{
  "n_head": 9,
  "init_std_down": 0.023,
  "grad_clip": 0.5,
  "schedule": "wsd",
  "decay_shape": "sqrt",
  "batch_tokens": 131072,
  "seq_len": 512
}
MLP neurons of a small language model. Each row is named by its layer, matrix (up: input weights) and neuron, and shows model dimensions 96-191. Each number is 50 + 10 x the weight over its row's rms, rounded and kept within 0 to 99.
After each neuron's rows, "fires on" lists the tokens most often at its 100 highest values on Wikipedia text that the model never trained on.

L2.up359:47 51 62 41 47 53 56 43 42 48 53 56 47 38 31 60 45 58 56 55 57 36 44 45 41 51 55 41 47 59 35 46 62 42 57 56 52 55 73 55 60 31 49 39 49 51 57 48 72 49 49 53 43 50 47 49 49 54 38 61 71 57 49 47 61 45 39 51 46 43 50 51 56 36 47 81 65 43 56 47 42 35 49 57 43 45 55 33 49 53 46 52 54 37 72 37
fires on: "\n", "2", "7", "3", "5"

L2.up1784:67 35 41 30 47 48 49 41 49 49 53 74 40 66 47 32 32 43 54 48 51 63 73 52 55 68 73 54 45 51 37 50 49 59 39 75 53 42 60 52 70 65 65 59 52 29 46 41 40 63 52 62 45 59 60 68 47 57 44 48 41 52 43 47 60 50 52 44 50 48 52 51 48 67 65 66 62 58 31 66 50 30 36 47 28 60 43 61 46 53 49 57 47 48 43 57
fires on: "\n", "-", "–200", "re", " from"

L2.up2732:44 61 57 40 41 49 47 47 66 58 60 48 29 31 49 46 43 63 59 48 61 37 49 46 70 45 81 46 35 57 44 76 55 52 58 44 52 46 65 38 69 47 45 58 59 44 45 60 44 58 52 64 44 46 41 54 50 60 65 44 59 51 49 58 37 50 49 55 69 43 57 56 51 49 52 63 50 54 52 49 57 61 52 36 33 43 37 39 52 45 31 49 44 39 58 40
fires on: "\n", " of"

L2.up1873:46 58 47 58 45 37 44 47 53 39 44 50 30 44 50 53 43 47 57 62 52 51 58 44 61 40 49 38 60 62 45 52 42 47 43 65 54 41 55 53 54 51 41 72 47 55 67 51 63 49 49 56 51 31 60 48 49 39 50 53 47 54 36 54 54 54 60 47 56 41 40 38 52 64 53 60 48 54 42 41 31 50 35 42 23 62 39 47 44 37 31 38 44 53 33 53
fires on: "\n", "==="

L2.up799:54 59 78 68 42 47 54 51 57 36 60 41 46 55 53 66 58 43 46 50 45 54 55 49 38 52 39 46 40 41 63 63 40 46 58 55 44 57 49 52 66 42 27 33 47 62 48 29 68 49 51 65 46 57 55 56 58 47 37 61 48 39 40 42 49 55 51 68 50 47 44 49 36 49 70 67 59 58 69 53 52 42 50 66 60 73 54 51 57 39 53 53 55 58 58 59
fires on: " |", " h", " ==="

L2.up961:54 62 48 48 47 64 50 50 45 38 33 50 45 39 75 59 38 37 60 52 43 62 58 34 46 58 42 58 69 65 68 54 67 63 69 65 38 35 53 45 18 37 42 57 44 52 27 45 52 41 43 58 56 62 56 22 45 60 39 43 57 55 51 49 64 56 56 45 58 61 47 58 37 56 50 36 22 43 52 39 68 35 35 69 57 55 48 42 61 37 42 62 38 37 46 49
fires on: "\n", "hen", " is", " As", " der", "it"

L2.up41:60 60 46 58 54 48 50 58 45 48 43 53 53 57 50 44 42 52 60 48 44 55 68 54 56 28 32 55 62 55 63 15 34 56 55 64 44 39 59 48 50 44 48 60 38 53 44 51 48 41 58 36 51 55 59 43 61 41 34 56 73 36 48 69 50 49 53 57 38 55 37 50 49 50 67 51 66 39 48 37 52 65 60 49 56 44 48 58 50 55 48 48 54 43 39 40
fires on: " Con", " ins", " Re", " re", " under", " un"

L2.up2904:48 58 46 56 37 57 54 66 41 51 52 49 39 29 34 70 44 28 34 57 53 61 58 42 54 34 49 75 33 58 45 44 53 66 46 63 51 54 44 57 62 56 53 43 47 49 61 60 50 39 36 55 56 48 52 38 50 45 47 57 47 66 46 56 70 47 52 44 59 39 61 59 48 36 37 63 51 37 37 48 50 71 54 55 48 67 32 50 65 52 68 48 50 33 67 57
fires on: " a", " Ma", "a", " Da"

L2.up2900:51 61 58 54 50 42 35 62 43 60 50 50 65 53 51 39 60 49 48 36 62 74 49 45 46 46 43 51 70 60 39 26 49 65 76 59 35 50 44 64 46 59 42 30 71 45 48 61 59 52 57 56 57 41 53 53 55 46 37 60 43 50 49 47 53 50 66 58 42 52 55 43 45 46 56 58 47 48 49 64 42 49 60 37 45 50 38 30 40 64 38 41 46 43 56 60
fires on: " also", " Both", ":", ";", " only", ","

L2.up2050:59 54 51 55 45 71 59 34 58 49 52 57 43 52 50 67 54 37 34 53 47 37 58 49 56 54 54 55 60 57 53 53 52 52 43 51 46 31 26 64 54 44 38 51 49 46 52 56 64 50 48 46 72 42 57 38 41 48 50 71 33 60 48 61 60 45 52 60 47 59 60 47 47 65 44 49 34 43 46 59 26 50 46 53 42 47 35 68 52 33 39 70 58 25 47 46
fires on: " to", "(", "/", "2", "h", "00"

L2.up1720:45 50 43 54 36 33 50 52 42 48 58 44 45 56 61 51 53 37 32 47 66 40 66 51 55 47 26 54 61 59 45 52 49 57 41 73 56 37 56 48 44 43 36 58 53 67 70 32 46 39 55 58 48 59 74 42 48 47 54 57 66 55 54 52 52 50 36 45 60 48 53 32 34 57 67 57 44 65 45 70 42 45 39 50 39 63 40 63 52 41 53 18 48 47 40 54
fires on: " |", " US", "an", "ani"

L2.up3054:62 59 38 47 59 52 61 71 52 69 56 32 48 45 52 62 57 43 52 42 63 40 50 34 50 51 39 73 46 37 44 55 41 43 49 46 65 46 46 35 41 43 50 42 46 60 46 62 37 55 34 43 54 62 44 49 53 42 54 53 43 52 44 63 60 57 70 66 37 47 60 60 32 71 49 54 40 61 40 46 71 50 43 57 62 44 48 25 56 39 59 60 61 47 41 48
fires on: " pl", " new", " road", "way", " area", " Pl"

L2.up2266:69 40 54 52 46 40 59 50 41 49 61 51 39 64 37 44 52 46 60 65 49 40 56 60 66 41 29 48 41 73 58 42 46 49 59 53 33 39 56 60 45 47 45 35 71 49 42 66 44 44 54 60 57 44 47 49 49 42 40 37 57 41 67 52 38 57 58 52 44 37 33 36 52 46 53 38 37 53 47 62 56 41 62 59 51 38 56 53 46 56 54 33 46 38 68 66
fires on: " en", " Re", " re", " Le", " First", " le"